Weights of a small transformer language model.
Size: 8 layers, width 384, MLP 1536 tanh GELU, vocabulary 2048, 13.8M parameters.
Architecture: LayerNorm before each block, learned positions, biases, tied embeddings, capped logits.
Training: a variant of Adam for these matrices, 700M tokens, 10925 steps.
MLP neurons of a small language model. Each row is named by its layer, matrix (up: input weights; down: output weights) and neuron, and shows model dimensions 48-239. Each number is 128 + 24 x the weight over its row's rms, rounded and kept within 0 to 255. Numbers have three digits each.
Before each neuron's rows, "fires on" lists the tokens most often at its 100 highest values on Wikipedia text that the model never trained on. A number after a token or word is its count.

fires on: "T" 23, "s" 9, "th" 9, "re" 8, "per" 6, "e" 6
L5.up376:109102141154105147160132152119114113123142141121123119161126153138102089162114133161091133145123165099131124117157130085131104100124076121158129138057110149171105149124136119124092132132124128141128142117147128113118127124117167107148111117158134072136120088111104099086107127103148120133093158134116137149120152108111149139132163194132118111139107087123104106172127107129084132147114103086127107115154094116142121144153100143104110100143104117156171105132078091108145111134119134137137100099137135101092133151126101170121147131144100164172139127126143163139111106125101088127
L5.down376:129122104141081183123070118126130125164157124100167126122089120117121163123083123097126118158107095138123138157096107111140092090130126127151135117114168155158129107090092116135140122139125169126145114161110136115114118146138167139154158123077147101132137092133133192107124103099167123171139148101114095105109161108103171137151127167181139130099169138130131105082127113107123142138076137128141113156110147136130142141151158091151082131154135153156132150160089100158151133114145164151112139150106131138122118115096135126122140141143133176122151142144178139133123167141106158154

fires on: "e" 19, "ar" 17, "te" 12, "d" 12, "ad" 5
L5.up231:070091118157195095146141179130117112127111104149185142098145109139109106103131147148139116138113152125129192183126131139092097141130096186131104122142103163117139106133096154127157092110083160120115169111160177098095144142106111125141085130140155129095159105079124165147100130120138116134131106144112147130131118114159106102152078166100125161137129065103114126102111116147118097089126120111109113160187168105158127120168071108138142134127169144136164105103114133116097123104166161127145128118164108125109135109147144138105114113108117129153142127144142137155105157125147143152
L5.down231:130166129101078136148116095161119148151113138113128102118176117134147109146107099116097148115145178147141078114130148105116131150148122100103140139110154093128143127153163105108106115161162090135121138117110080141090146118113153119145182166108115135138131178082121099140134088109155120119094135142043149120158143101106145152127116058126179119113158160140173119116165093123164129114144148118140142143086163116163123128133162119144136124095123113095110131117150096116131159139111137123143127135104179129160112165166128109180099131141131103130155112148160094132156148160140139094

fires on: "low" 12, "us" 11, "row" 9, "ow" 7, "son" 7, "ton" 6
L5.up117:143138120109174126136133171127106114143137142112136172130088102115122129148122124107138088153114134083162139109138101100123136123125160130067122153133106094135156104097126091128128134154113115127112173111127129161052171138096084163114165116124138085136114162120117097125126150153171127138107145115167135132143096136128079133168167144143171100154112153104133114148141120112109142131137109090133135114143175104140092167177122086133125131138145157104146084087130121123153116145127097129120130145140133133123126129152127150135100098112153113126108096099156153107103090143163152111
L5.down117:137115121136089122123133101121157145156146094129132130103126153099134129116133127131111108125160123141139157149123120112182150131137128128157140119130162142114124139109078145180147154117160111119167140139115167065133116116135135106119148152160110154134158111113087122109147107100106146111146090142122135106143129144129150166125139093134104153100164077136117119092138138133166161140135169153113090111084112127121161099103139145158129131151142071148107158143122119112133142085138144155140148098110087156096105139068133071131105087164145173148164120095107112124105122123104111150

fires on: "e" 15, "ri" 13, "te" 12, "es" 11, "ni" 9
L5.up1281:116095074180150136151162164089079131140135151149113138108137117121143137137088152133131128138185144144173134172128106097132123116141080134118102113102061161088108170165110149121136107139123135111165139148138115142170160121130153132142127106137143151107147116121151138135152136121156160105139102126151119118118173167182132099143114117136126119106119139121106131161137120085139113113110155107114106121144133130132137175138067146139108123145149155114132111099099096158136145143143111176103126167086172097118106175143120147097165107145153129120168112152153118102097119187138150122
L5.down1281:098153126132151137114112101135146100120154109097116138116153099115114154143121100140110189148134168075133109114129141148125142157154157142131090180154117129121137129076135091136108127124148050125149102126120164097131123090094142141130120105168157166131077122135134133117089136124136115169104143147147191129179112092108158141124151117117108146090131104133137088179118105132105114093117139119125159110119116109121136112124180157126141117123130097130109119154163119100133114104121124139165124131180112169124114113160123166198106149142126131150119098106133149124101138097151163119

fires on: " me" 24, " provide" 15, " allow" 9, "me" 9, " represent" 8
L5.up1355:135106111140100134102141139134109140151124129126152115109132127123137135153162152111092146168142115111093138151124077096147140103133091086134135099117108107153125118107122061134117134124120141153125152164113099087107123160111108123144153130102142089158145129104116121115124150126129129097081126101119121136109122179130104121170146143108112091146112087159135089152128152138120139123156124146137120102086085168113139137139075119112145141116147118155156101142146113115148128124137143101123113109139128161138152107114150126152122055099130159183112123106160072123108112110038131076
L5.down1355:139114195096157125121104107144163113111187153099155124135103135126133139141097121122149122169141118106143112123149112155119083152106130194081081105168166133110166165096148131106159110124148095121072122144105118095141122091106091119113124109095137118137130079121109140127112112139134142120116105150080128158119156111118112163096123142129113107108130116130147144091115124083118163191153129136116141111155131133145134134169122105069157112179130135111154151142105154152113114106078171108153121139124176131161123153129144088145138128135126141156112115113128198128110116102146133125

fires on: "ep" 26, "ot" 8, "no" 7, "p" 7, "io" 7, "ip" 6
L5.up1385:112092155129118112153111103137140162112182135096149158128088094115101159139162174093102151135152120101178165145144159133073159128176095119130135159124098140123105160113112154146206084134107154146125102157137102142114149128090124142147076148135091107179136112105159131145154116123141112158175099095125124129114155114121153144120127095156132116115177138106121116162163075136096125140100155100135137099173128128128100127123121161150133128121152094116123123081098100109133142150133113133137128164154107121130124132116126151168093141138147096136127143070112135109095172104130126147
L5.down1385:105180106104153151113066136129163119134107122169139107144098166147135153141115149166128123119144201097095098115119159127141121152129150165139119115131155117146114133143112088115122111147116129138174154131141142092129144174128102145138097139176095125130145170116182116143097145117117073160142114152116156140121162104101157113122104116115137085141127121127086125122090135142121139141129113147193136145119147126113133129110108160101155093104129134141122091124088161145100122115132125134094091144146138159099097145162111150137137129096131151115146161135140140141178145136146138160

fires on: " I" 23, "I" 22, "ally" 9, "ly" 7, " 3" 6, "ed" 5
L5.up1371:137120164109149073149128118078141125143117108097153093147108104133120131171115158142116120152147121109125123131126182144112090163118118164135139143091111106133160125132128132091143120137109164165095147119147162118141133081132154111126148099155143140138108125117122135112099132107098128104145106087101129126152135148175131127157081114155174158142174118129109119111144095154107128145110123143106131164134186117201130150159136122146114154131141108134103149112161153127128120143188158102114132134090129134152143090123133132120089102099120120110149130148099135131109119167070123129
L5.down1371:113123117139167092105142102107142080122099137187116148113095149160137139138116093120161161127110150115136130121112134164121086118132135138149115172129130151102106174095099132134141128114136107126093118158134096132146091078099157092154149126105135084161115129133129127116117112174109134169142133153142128118074092112129132125113137153134150122097148148147111107159125136171138131101118116093110167109136142129131153077134066114127130157128121119124111172114166118138160122162132142153078151076143070105151140147139095181155088133096120104137085122166128075118154114084068137149

fires on: "at" 22, "ach" 8, "t" 7, "ce" 6, "ty" 5, "th" 4
L5.up1110:111131147187104103118085166187122102161104169161147099151093152168108141080138184111126139139138159167149120077159124150104161092150116121107152094139109164133119117111100153157167128125109130170161152113123133097112139130106138143145154130160117162129146159119128129146107133123164141141134114128166110154172121127100190116135131144139134124122144146095144111132142135171140137095085113125109120159093128160109130139130159175108164140133122105179129066113112088094130107123152112140139178161158116147065108155115161109158100135133136149114148150123145128109108132118144098125
L5.down1110:116142136089157145148120124088097119099099158134102128130145105144122130141165108150134158088101161099119143148152082121122122120104111184154079117107099144129153150120151095086137107132092144122108155115107118181132132126110163139140121125125148126163096133151106167148105141099147116174122106100132136080135140110154133128162142149145148084101154097129129143078170136129113139126131141136144117163131152130111098102142152130147118171130118166080132150118100136136163155145140114126114153121172122111132105131111128117145109134077114102144122136118063113148130163091092162064

fires on: "re" 18, "u" 11, "ri" 11, "p" 9, "ar" 8, "di" 8
L5.up12:120124164156132072092098122159148178154111119137139100105121077112152142140166148145114141090164130146171139155100122110197116087179083091102142127103160165125124125126114127155135121135121126140133131124109100143128136138151166128087109116114144113110119108082091183136118154142132150091133135116119134146100060168142127148153129116134123125124126143115129110079129101111123109137115115114140157068081120165101119103138137138156136125143141125129135085124108106127140092094148158142106105123087150147103101151147118139095130135087157137179108101075150111125118148125133115115
L5.down12:158143093125110135151141059102161151091137155110143104136172135109102132156160117119123133160137129141115102104171101162124142107117139131142156150109130139086085200163129101113111136097104162115136121146121149107200146116122142092117132114129103101148125085157182095138160094149163128168119129117158115125054126115075162120128109093140096109137134114134145114128138144133112144144109153106152130103133154097146119139081168116140128109114120164158158142147137155175156143162149164110100124135134080084106126145125146141107150090127103144109120161164175108097126099156087088144

fires on: " " 25, " a" 10, "21" 6, "x" 5, "vi" 4, "45" 4
L5.up400:095091130174117143090130123115117128127140147093153117146139104132103164165114136101160128125165141158133128134112134184147116122146150111169127139100093137122109106142136179123131094094102166128088169124154149134166101149120170107162148124151143083112128133135141127133174098095131084076098146131128093125121134113101134122116117106106134131152138140116112107072155141115139146117083056151123121170118133136175126149125125099096124173129106081132178117147110109119148106123136181146121104115098110123119117125137136167117090115113149139173128134123098113120135164136125113105
L5.down400:103127102144112131124114074137135091115090175143130137108104130104115156140108111147145128140144117113145141123121138146132125124163133089156141129140160132115163127100104084127130153147127112126132115162138126144138143114103169114123121133064157149111089064202127119123096169133158134102142132115136120118131147125084146082172130137155127100106119116137131096104095112186120130142183155099140102132090145139133126097130115084140097168126121147097123112155116128161135076139152156069101145147108189157093157113110105131124087104120140108161150115135152187125128109102122140103

fires on: "L" 13, "un" 11, "ol" 9, "ar" 7, "le" 5, "o" 5
L5.up1311:154116112123171126152112134120090168127166134099118154163164163134150105148125103107142097148111152135130155114176186146142098106117104111176128117096124088098141127141122109122137122135119138086115169095154148135118165129149155154126115151063115147142150103112153157121171123131139102135102119144078086110075129092143108134148109109132145136149176109133139114111108125119141139114120124134144130136103139182075108134126124137127145121135165191087125141116098168129149133080124104101082142128103123110141113143142133144148111080107109120095128102096159125108134104136112141107
L5.down1311:133125142164139145134128134174167123129131092163131079122126137156150155114151118151123141101131139168110105131075157144111127145134140146144088125145126073102173107126135118136099126110103138162136126115160148139137131118092128114100122133129118158116098132101120133142135107126084116140123109103168141102128107160163120167118074133158159133114106128078088165132123140173163111146128127137108135113126080121148137119122078140134141144143095091162102120100126149118121117100128170166093132145151114176098158114139141121120098144125146116172172127122082138138073155125124112140

fires on: " E" 82, " Le" 9, " W" 6
L5.up459:124118146159171159116120154135130137188143111168149114145119125097165167115214142139109127175100138125123108146129124098135131119129140106133147100125110079116145122139109134120110116137119158120140179139170142102133147131129115096140093110104117133125095141104123136135113127145118135117110075101133122103078138164128102083166095105117179094109130097105163133143109082131068136134154119155140127098145137130145105127122120142117124075127134134157117162134120116115142092116087130116059100104117152133119133108127123134131160092142185120109093123144146131093112169119156104103
L5.down459:158151118153064199116093108156138169179112138109114150132178126148133167149118120109127129125123121132170152152136136163141111100115130191147087094157133105167133107144128130138113137109088118134161109150121121108127115106104117145156115123130163175087161143099134132137142137093107117084144134102136126129127144094083133095120117141155123096125124134144128133132098142145156156112076120121162102168151066126137151123177093107127088119141107146097101147137123129130115123163159127140108112127113111117153106088090146130082135108122126105129126131167142184128110116117156122154

fires on: "ter" 18, " or" 15, "ar" 11, "ent" 9, "al" 8, "er" 7
L5.up1224:114123116152123132175154136116074119140108129151116160127160103134129158129122121151100142141103093147125139096103139128086113118166075129136109165091122097096154142173136118128125104126136144118151145108152211111115149110121126146200129133164111152135159133137079146109126111119121153119148140141111149090157139108138143135105072122095156092162139149115129103133164134124107102138134093121154138131170127164138132124114116094113146145155131112115121110097104144147184121151120146139137108112139155097110117138129150176131138155155135114113128121127077140122095129151135158124
L5.down1224:162097151098139106059143107107145123118134144147121120140087189110099105103099118120132120144125129106142142119164126126120163143096188155138157118149122155135084127093119163132173152088150089134126114140097108107110130162115103095147152110162142098178139127122125088123145109126108156139122142162145088143094188125115147119147105099107098127132140133128123157111062151120156126107132104099132107175174135089108111134088173116106161116120099122134091150154093149121108156125055109177128090177104145151103099109132155074108110124110109112146098126160129115104128132099095137163

fires on: "ad" 22, "er" 11, "d" 8, "ur" 5, " August" 4
L5.up1466:120104143118111121125125107146145123127155100143119132171133113109128119113159118162116149151106121134141064158170110118112126118134142145160157068151135154092166167150105097147134127097086169126137141110188144106134146121118122127133156127070128099111157153115194118113127134162144087102105106112140132157120136127119103110114127122184125099142116123093115122119140110116138162118106088069139135154163157134138144127159132090094152093166088129171121112111104132108095102133140141195114145127080130138110111084116162139161094112139138102121092114149183137138146129146118115129
L5.down1466:108116122146158133117078139102091111125129115098122074136161111139136133088099153147133135119118176096127125141122112119147132152117091140105135146121102132137141067126137126119107160111164151135128130152078126109135134165100153167170128093173124133109138141138137121108112110114134181168157160179131093141139141136132142113163090132107142111110129127143146093147149123144097106102131116114160126129129150057106137176079092146156149173073096165089125160130132184144117162172143117098180093118124140107077106139138107125135100104158134116133139151184136106113133145107135108111

fires on: "on" 35, "om" 15, "ar" 11, "ter" 8, " Tom" 4, "or" 4
L5.up600:096132105096105122132139143134109084121134142084140118110124089142095193104165141094152139136147151112163138101133101150128147131119106096135122134105136142139152095121105108119158151166143125109130168121122148074122136177112143144130132118124096172131112113148168152119131074117182157126137139142094137126134177143129118150114155107119114094108135098109161131119130123130132135136102112119135077162135146128159121114095131112133143149100141117135164168085138188140139094137158123136149087115155133132126071139117133178146146109139143114134147101104125179125128131111152105111
L5.down600:127156089147155175131076131139146134093105118134114128171119124146103098130085117131107135124119091136113118132126103116122107122123153137159119134113133139129123153167110134143162157078178148091119094140195117120193150119118156164181133145109103142154107090091104125154132140101069141142110157119097114149182122092142118083118129151127134160136100098134100098133133142110131143136173164136096178116122066168094170156138120137149114135128117137091111149100122157127154155109135101097142131121100099135109166146115119113090114101116141137166090154154138133131160126143142164129

fires on: "t" 21, "w" 11, "ov" 10, "li" 7, " st" 5
L5.up1113:118125147098125121131105135123131119153105117110103113114137113114134181122132171135109131178168140092150100120105071139141155133119126162155106157113130139130106110149116120146125133083082150117124130148109125107162127145129132142180104125151116160103087153109166156125103091129127109116105152099097136131138147134123152124133124144135133151123109168097152134137142134086111156095172121143106169111138098122152121154103118070120107121129123164173111133170135161116152107114150152090177133143132141133139143089115101152092126110085135081151105133123089168115121116088142139119
L5.down1113:120148146170110114126144111085130145102167118113143118106118166112134156136164115128116124083131079127174134138044144108120113114147146104087129124141141119131134117094144102220126133135082117128129108103145119130127085095133129143092153147150109125175117121148105127091121110177136116134138142132107145111093143114137120175121130113161114126141130128153086119122085140090087144116100125127170138130120136155154120131138138133159119098111146103143180087125161115114135146106121106151110187069143131149134136113113145131159143159154131153130123068142163110138119146149143133129

fires on: "age" 31, "n" 14, "k" 13, "or" 9, "ke" 6
L5.up1265:147138146126144140110110210133114155109120089145170100124138126143139143129111159124150146158132122128133157144172124185148123119141101110129156123098144122111093111102119113123116129160125147137122145140121110092088149113122109132148132098143106094130117128142144132113142133141147082135132134105099137139115119092146137122117107108133087115120133060117163123129118082107133068140108109145112134172110142160131110119092139112148119135164098146123121147162121134105192117100130174147151109170163071161133135135141082126123105106116120109143144132126164131071105107153137066152
L5.down1265:153120094091131155172122141128114154131112154110120153130099122117062104135142134163103153141144165135147103142128142156140151103099121117120159108093149125159104154127152123125155174075102124083085127142138149131154116169067140090132146101117142123122108172123108159137135141151115157129110132133135148130164131118157115103120120156128123142149101114131107114154118122109176125157188180137138117106139161080125164130180109119130108148120125074112143080086116093126094098150096121127104126129111156145126159094075160120130106082095111152129098156136155137130123117081121129118

fires on: "o" 32, "no" 25, "po" 7, "p" 7, "co" 7
L5.up104:138106109160157087136095105145138172135172081116170116138126090139144113133135114150121119121170130110121107156113156119130072102107152134197114169111112125113129139135133110143155122156096140132096110070158100145110146110146129148090119116145169113150118155115147141110112118127131117068163129105146082126107111142122133135184133117109131156118157151103149102122129116133124114166095116147162123132135121165132072101105114146173126150123125093162130140168108116123126104113129128182139125146116141136104103122128151132137135115127139133117167127118164121154123170086126127134
L5.down104:065154110122193145098142129119107085164112129136132091129094167116102131123121122123111138142147121111092109142158152120115121127133107086091109120122140121087156117149134170115109104112124100094149117149126143145109123134104134128136126108122114102174121146142134104122134085102122099151166100139153138153126112102159116135138167103173143166153119084149145123085117143131119131117102098128118155132094102142128178151188137120097148135126126131104174073129151148150114089106114140097121103121132105132090138076134117173127134072128123130122124128119103144126147111166143144120

fires on: "an" 13, "il" 12, "ar" 11, "x" 9, "le" 8
L5.up895:130120125133171130134166119134117165147141125116133125150142082140129102141149131091114126138157185166107132125133130182131154122159113120106150119063116142168112154167125152143139125089127110107128148111120136141149123117137138128133157160071122119104134115109160144124137113135153174107146107131103147100127143097113109139120136117156093111128131120122154126125145137151117133104132121181142113166137137146104146123156158124114152107098097130114126132104093133106105114133160124126136109134126090135096144125067182111094094119151129119103121121127108135059120125114105141059
L5.down895:113112087101127138103098148152090127121135120109084135139104163126124143136120120147135136106099100124149134107117135105103119163094122120124116119119148116139118126139153086129130158093124118135129153142133185112124123127150174136121160095116120096160101135129126100103118129191092144156122131144157121169133103101122179140114131130116140122125127089119118103167168118134152129126138120086090157097142128115136129149097119125176122141178200140175134092089173125160113104052127101131118156149098081175115138099131144135130123133108140166163150112127148124153105124115154141158

fires on: "li" 26, "e" 16, "ni" 15, "di" 13, "ti" 7, "i" 6
L5.up1435:096091079134151150111102166126097175176163130140121093095124142120093154128118156084127100111164178095157134184119099138152163130107107157102162130110092121151140157152127151119099104151136080112129118132123154103159111149153143127109138148104134146184128109125105097116136140080115096122120125164129134102161135133140105088140145125153155109101103126100133189143114173101112106110161128131107133108118171123100157122098124172101135126137171094116130130125096101138134093122170149170101108156109134117138147097106149155152104117097127086124123097164129100144075140127129114104
L5.down1435:181116139130147121121165101163122124132104168109081160147106114155125069130126089198109172100097135099116150073187119122119147140150104124173098197114122129104139179129116102151122126135153127131144125108159072168112158141105143125114132148158136083119110095129106137101140169153070153119131090130179137131155181134087118175128120074133122107109131132140098096114140099122134088111138127104147137152146124118111167168112135140111098111118137118166139125132125108088114126157116138112184102100118152112137105108160170099090122125141131147173084126094128097142117119139139117119

fires on: "e" 16, " de" 12, " la" 8, "mo" 6, "te" 6, "ra" 5
L5.up1465:111161134203086144101098134116149168134157147161148149141083122107119100133112118120185136160140128108099110133182125130111148119124098138113166136111106135118131096129160116136158102114122105132120155115140113131155133104138168126147147120118094129138135137118145121152110130087172103149091145161136117108104114108139119115135164135069127111194107146125082116131122135074105123147108147133155101151091106141146127182119098130119134090116125138123138131141102123181134126139118141171149128108152138120084126113115125128096089107135149130172161094131164178130101125155154108144
L5.down1465:104128084186120124104146063152085162144124118162136084151149172142109127132101140105123093158119129136133100110140085160120136093116147147092168131163129129126147126135167122148094119135134146149098113166134106122115154139128121116136134165111144112162124107121120088100100073151157126138121137151130122139119128143087146127140128114169104120170109125149168113113181141146127143117096141135200085082094138102126145157133097150137113132138098138099120141162111141156142124157152171117114126143122091107103156129121145157156114144129146085134120098109139119143134082121146156109

fires on: "er" 19, "ur" 13, "son" 10, "ard" 8, "ton" 7, "el" 7
L5.up1273:128096120132156127166112132147117111101126168096115120133119077109144118116137124086117194200122163075139095085156059127133130128144113124122130164097119167119140155116137147121113137125124136155141187105136127162108116158113119142172111105165132080128149129115128160099167107159165127136154123131110100165133151136122119129130155159119146135122142082140114100153116138156113131071108122122136127114156124147178132133118146133128135135147124135113111106105093076093103126146107121137141098144148128127127086141119117167139115106130144147176132121142105156153125099143125148127
L5.down1273:150144127115078104115108165133151157125109170149066114109125150104124139141148151175128098091154129133093162138108142127159131138123120092169110115129087068113132119128118116137123179122126148104129123131099180099124155097179149113090137163112131160152108121135086168118138138128095099160102109119124119133122136148106120096156103088103130098114123141123163109075123155139145100175115153131162141111128128111098125058106127125139124116077109098146086109132115139186135180091141168126095137130101135129135165155111141137186111115096106121145112113154162131145104133131154141142

fires on: "F" 29, "un" 10, "f" 10, "al" 8, "s" 7, "on" 7
L5.up908:104128105152101085123146118098122148112135148168157123072143140082200104139150115118112150130126123148136142133126105143118135142129108096162127086106143084135126079114126136151112102098121147131158133155156145122131144129119099120133119069132068109117084159107152164095111165114146098147123170130150106120159124131147119132138141121099077140137153117082147123118150151108096137125143156082155146144107132145096109122136163142137128080136113088165139134160110139118141119136185157142109134118158097154101129127105125123134139113115088134157130122116176118143137114136117110132
L5.down908:143116114137110091117117123104114106113108115160131119162122118158140115118099130124105109110106137133142150104138109098147144103115102128136135156135089094177138127162132060118145148157143141115127107138143129094108122158139110156171126134151120168098119117142110078135167124116143169136094119154116171106140184139122168118140112156146129061112144129163157148098109136144143121075124120127166144127093099142134125113062114069119119111143116125130122080168139162128111138151121137130148158097128103122100142134154137124128142090103129096144153119147091127147120170114107172148

fires on: " Art" 16, " E" 15, "art" 7, "ep" 7, "ig" 7, "et" 7
L5.up320:121116139181144155146140143140136136173118102146145150132140153155121145128161143117103120125130183158130152124144121153112117110132087125113120160104144149170163136144096121149136133143123152144120164142122107101140131140098101159171135118131070142124143149081106138121121106109182129145127114114103121127109129117124115112193122118120173172086141117103186154141119096124126067146151124139121137099180127106133113118122146088127126131136086086105127127113149126102105106070123147099139101133077132114127124148110114118115168089114146113148131142128146139103121170119133126077
L5.down320:076144117142147144128091125196100166162167118140095109136162126113112140100159131139163117120082118133116153137155114115174140123139108122126103124122110118160106121135167188112141161142103145132132097141096118129147157106130089125067112110094172107127089114127133142159163116144168069145147087106125135101114158132128123147102144167121127107144134127105109108112135124135134107144114137098141142120131127139121162124138112125151105121156090123182139169125083118081109110100072124120124134124124122118106092130158187117128130117108093116169165097205130120133117100121136147143

fires on: "an" 25, "er" 20, "la" 6, "ar" 6, "na" 6, "on" 5
L5.up1003:137167105126148097144138162121131145116115153119097141158126092143159109128105109147185141155151138165177178127111098147094140103118119158126124126095144106123166126131113132103139129154105145143136110108125139117125144170124139169114141111183108115116179117120146165112131106103167097191110159103125134116113145118127113115143090147127095153138131116151130134147135131087147158154094139148135109145136109142164107136058137127167135134138139128128128132099094157127132085151130143146087135119116126123130121169122098169143110127087106107162154125087136124109106119152146138154
L5.down1003:124148148151137144131118099133125141071096154107104098099114155100103100180148153154080153095117077149139157095152145108155103146100163115151120140159126143144120150140120172169121106126147132121161177149130126180113140111152099132129119106138126167106148147119085122132132108083116143110116091148100122135127140128150153110134126102108131120099177120091103171127114110152159147110117110111117143130159172140083170099111162124152117164114067156129113115125130133096136188168119120147134108146115076121092105146185132101106106155109137134087120102121181105104179155115126151112

fires on: " and" 30, "u" 14, "ve" 6, "in" 5, " &" 5, "ed" 5
L5.up1185:090136126145169105117099123103157125118145086151138119158145110130104148164102144177129118117100106089115132113168125131169114136109114124123126117099081098100144144138119152136124122116124118096110163081140136135135155107145156135137146137131137113104073144156121147138109120183120161094093121150107154105099094187146119151128162128151162135121151159140128118133130114127127140137091109084130141128138136155162108157135135146127139102129069151121173112135098132129120138138182105119154145132145129134112123093101083144138128118089128107114114094060137109149100159149115159135
L5.down1185:126125081099141132112104155134149135104190147131160123111091138134087096146120117138124117098134095116116166117129154126158152122144130104113149124104152119109102116149120120119078129092101134104100130145131097146139173112146134114153136111135108084162172093132122090149123106146174102158143155087119112147132143166180144135121132126122109173152121109129143108121111094108135153150132126127126095136113146121113152134134145075152160077133140085168181151159129146158147089116111131154122150140121166154119115099116149093123126099135099153080118100145112089117091141123161144114

fires on: "el" 14, "t" 14, " Y" 9, "f" 9, "-" 7, "w" 7
L5.up518:111120172110118093091152111114114145122134147086112137159120124164166171185098105109168144151129109138155147148095181112090141153177106137133140103136160162129132130095126130131129115141098130115126164100123127115147137140132103130147096145124147156100116120101147146109144106133131072128168123146110153089173092116167120092112125135094131063149185134102148109118137108151128130084150129163102136151122162119156098113108113075179125120125144125120170146103120116122110128148095137114161124138122163110098120131112093170132119123128120104139135119160119132091093163138132146119
L5.down518:146133129122126108152093095117115109126109150179114126101131156114159155115109121127100140133097105091146154122104112077092135129143104157101141059193095094135135145126145085120120130136104096149128147121146168168188088120143146097118161107149173146126094160126167130157138086100110109122102135094124136153120144151116140139139157146117138124121154138132095118121137110132115157189112149109135122088124127117114135092159137148137132130060137108130157158139169117102176132084155138098121100111139129142151111152129146126140114101157099163168099099189128112116078154155121115133

fires on: "at" 12, "e" 11, "ar" 10, "ta" 10, "th" 6, "me" 6
L5.up943:131131119122127107158091120125141119113127136147182158169197147138113123134121105124140183136133135095145158133184106120055181146161119096143162130083129161155123148139125120144154089115124123179141115158132141119101127115128133130150138152154109142148167140125149096106121122131096106149147139116141103104172080062122140103118131186117064112137157103119149080176126123150129120110143116132122142172135129130108098135126099126126146113110106142123102135105112128115123151129132102115138102130141138120082144148095098148155123158145166138145137097146154131129135162118093095118
L5.down943:137092100170123140124127147089102125167112137091127148097128125100134119105178161123154122172130111149115104129101129143144163093106063159114092098134127113113144134108102127115166153128097133084075160159148116113134169127100142103147162156150150076127132108122124115143151132111156114134111138111144126121107117139168116103138150091132123116100118115140130115093156132096072208182088121136117091178114097154161156148174169109145117147143136162139137127131116118157119089130118173142107147091136100126183122099143135106102119064118099118125124135126114103142131101150137122127

fires on: "ed" 71, "ct" 6, "tic" 5, " the" 4
L5.up664:148142138149137106152136161165135163121118125136124096137139130171139168144164165117105102138117090136196151180114120112121107107129127112046166117117114136134148099103106093188153132152140160120147154144099172124138128127139153125136116112123150127185092135133158137147153092117126143131137130134142102119127126139142150116101104158114113126112147124138122121109124069119075139160089141159142137112113160087088116146112110128111138124098143125115115135124107127149126091099168146150093125118134168158146132132090115122145121121129153112188134117105130108177125141121122162112
L5.down664:105156138148104140101167129090135148147183106151134138108136092139138124135085147120129137159116107119134107132144137142113180125142104091142145134149156148118130145164079147129140133115185093108108145109160160156090210131114145132141143170101111110123118086148106127142089142158107119124126127146090145130094142098096132121132148092107088117125206116123141123123162140098113149105108152125122105149147122128130091165140165098099123129145117165136132181134126117132097114124147170112146098144146144107081110140167123125106083155114126133102151083172187116094160168120094146159

fires on: "ma" 19, " 4" 10, "ve" 9, "y" 8, "u" 4, " 5" 4
L5.up1508:115112173150093136111128133128125126144109119114119099145172166108119120142106129164149167124107122063136130138171153132163133100132112145197094117143080139117138110129141113164139111111099138122135167104148122111125140135112150121159143088148171144126105115143173129113127136116133133112128086138127082139134111147116185155106129129105102102128112111096173113159125095093151105107107110135134096114124127133117110111148098141166126128106154085181149066116139098109132092070133127156132127113179124126128131111162171163138099165139157109108108112083115099103135147187099113132
L5.down1508:128187097123130131115143104149137099093084180125149085137121078114136094123132122115127103164148078146160138101121134153091115134142106131105117109095155139095125124153168119170116117111152158121113143158148111111094120083145159129144108169112128105140161140097120143103138140133103136135125120097065133155138121114153109170092127114183142138133119132190154122095153151118125152134128090124108084102145136099151144113117130113146126120118138173136125153178116117128148122119109131119154191120113121125133189117095093130104134089116156119123147125093133104147120123131136177093

fires on: "e" 13, "ra" 10, "li" 9, "tra" 8, "/" 6, "ia" 6
L5.up436:135175094131125141129098118099128175146128085144125116133118127174140117151129161089122145137157151106157128131084088104100135109086100136126093089104111101118157164152118130125138096093133103132147118150162200094120161119117151152127085137100153072150109150140123140133149182138129147137068166132106121120115107136138132133136143120123105129126182088132108125176138122115143131142122136109152146099166133132113139126107120158154128131109150144098134107119113169106126104116129116139157138147187099106133134134108148126172152125093122135134148124099132125119135132143111117144
L5.down436:143141153180131134147165132100127139129131151118088170127166129092145190086121142130154125103135125138138126144113102108108150142151171105136144160154130144096123135103155137145152133134138156133147139101115101129135174128123087161124145148130091150098143118139163137140099146102153143094152115115149089120153093144104101089131127130158110165102116117143131155119150107142099136111111063188104148147052127123132133172142117115118132116114138135104168182134111072159118139133143128114153112097131169132160141128122126114087107118147191116109131110115118125125134165101100131113

fires on: " to" 18, "ly" 16, "ally" 11, " will" 9, "ver" 6, " may" 6
L5.up166:136113163132149085099131130107148140133121123141185099107145108147111108109155151108089147156123132084109141149158129133061119109163093148132144151159131155192126093111126136104175096149119138148122102122107143088128131168150129150143145136108153145130096159136109157118147160137121084128123113100103105125139104139151165082122135106077164123150196131090148111118116135125130105145116114162138136089144121149127110137158129102131151153120143135154117133115131125112130110143160125125138166148146179164101128143116167124125136120107165110104144107092114154161108098114124118110
L5.down166:154114098105121117122140107109180128131096121119146063113120152151143134136143143137121154129090126162123116122159087100093142101128169148160141116165147148138102164122095084132158109114114129133156098135088134110122114124137142122102132142096153073157090047095152127148118112130153145100109093144110094134100123123110162123120169165118153104090136126117161142111127124150108121149151143145094130139145138117105098112116131139139139146150138128104122116129149086120141121133146100139083148136141100143123107151122138129127129145176128160122136120124053138054161171095088145130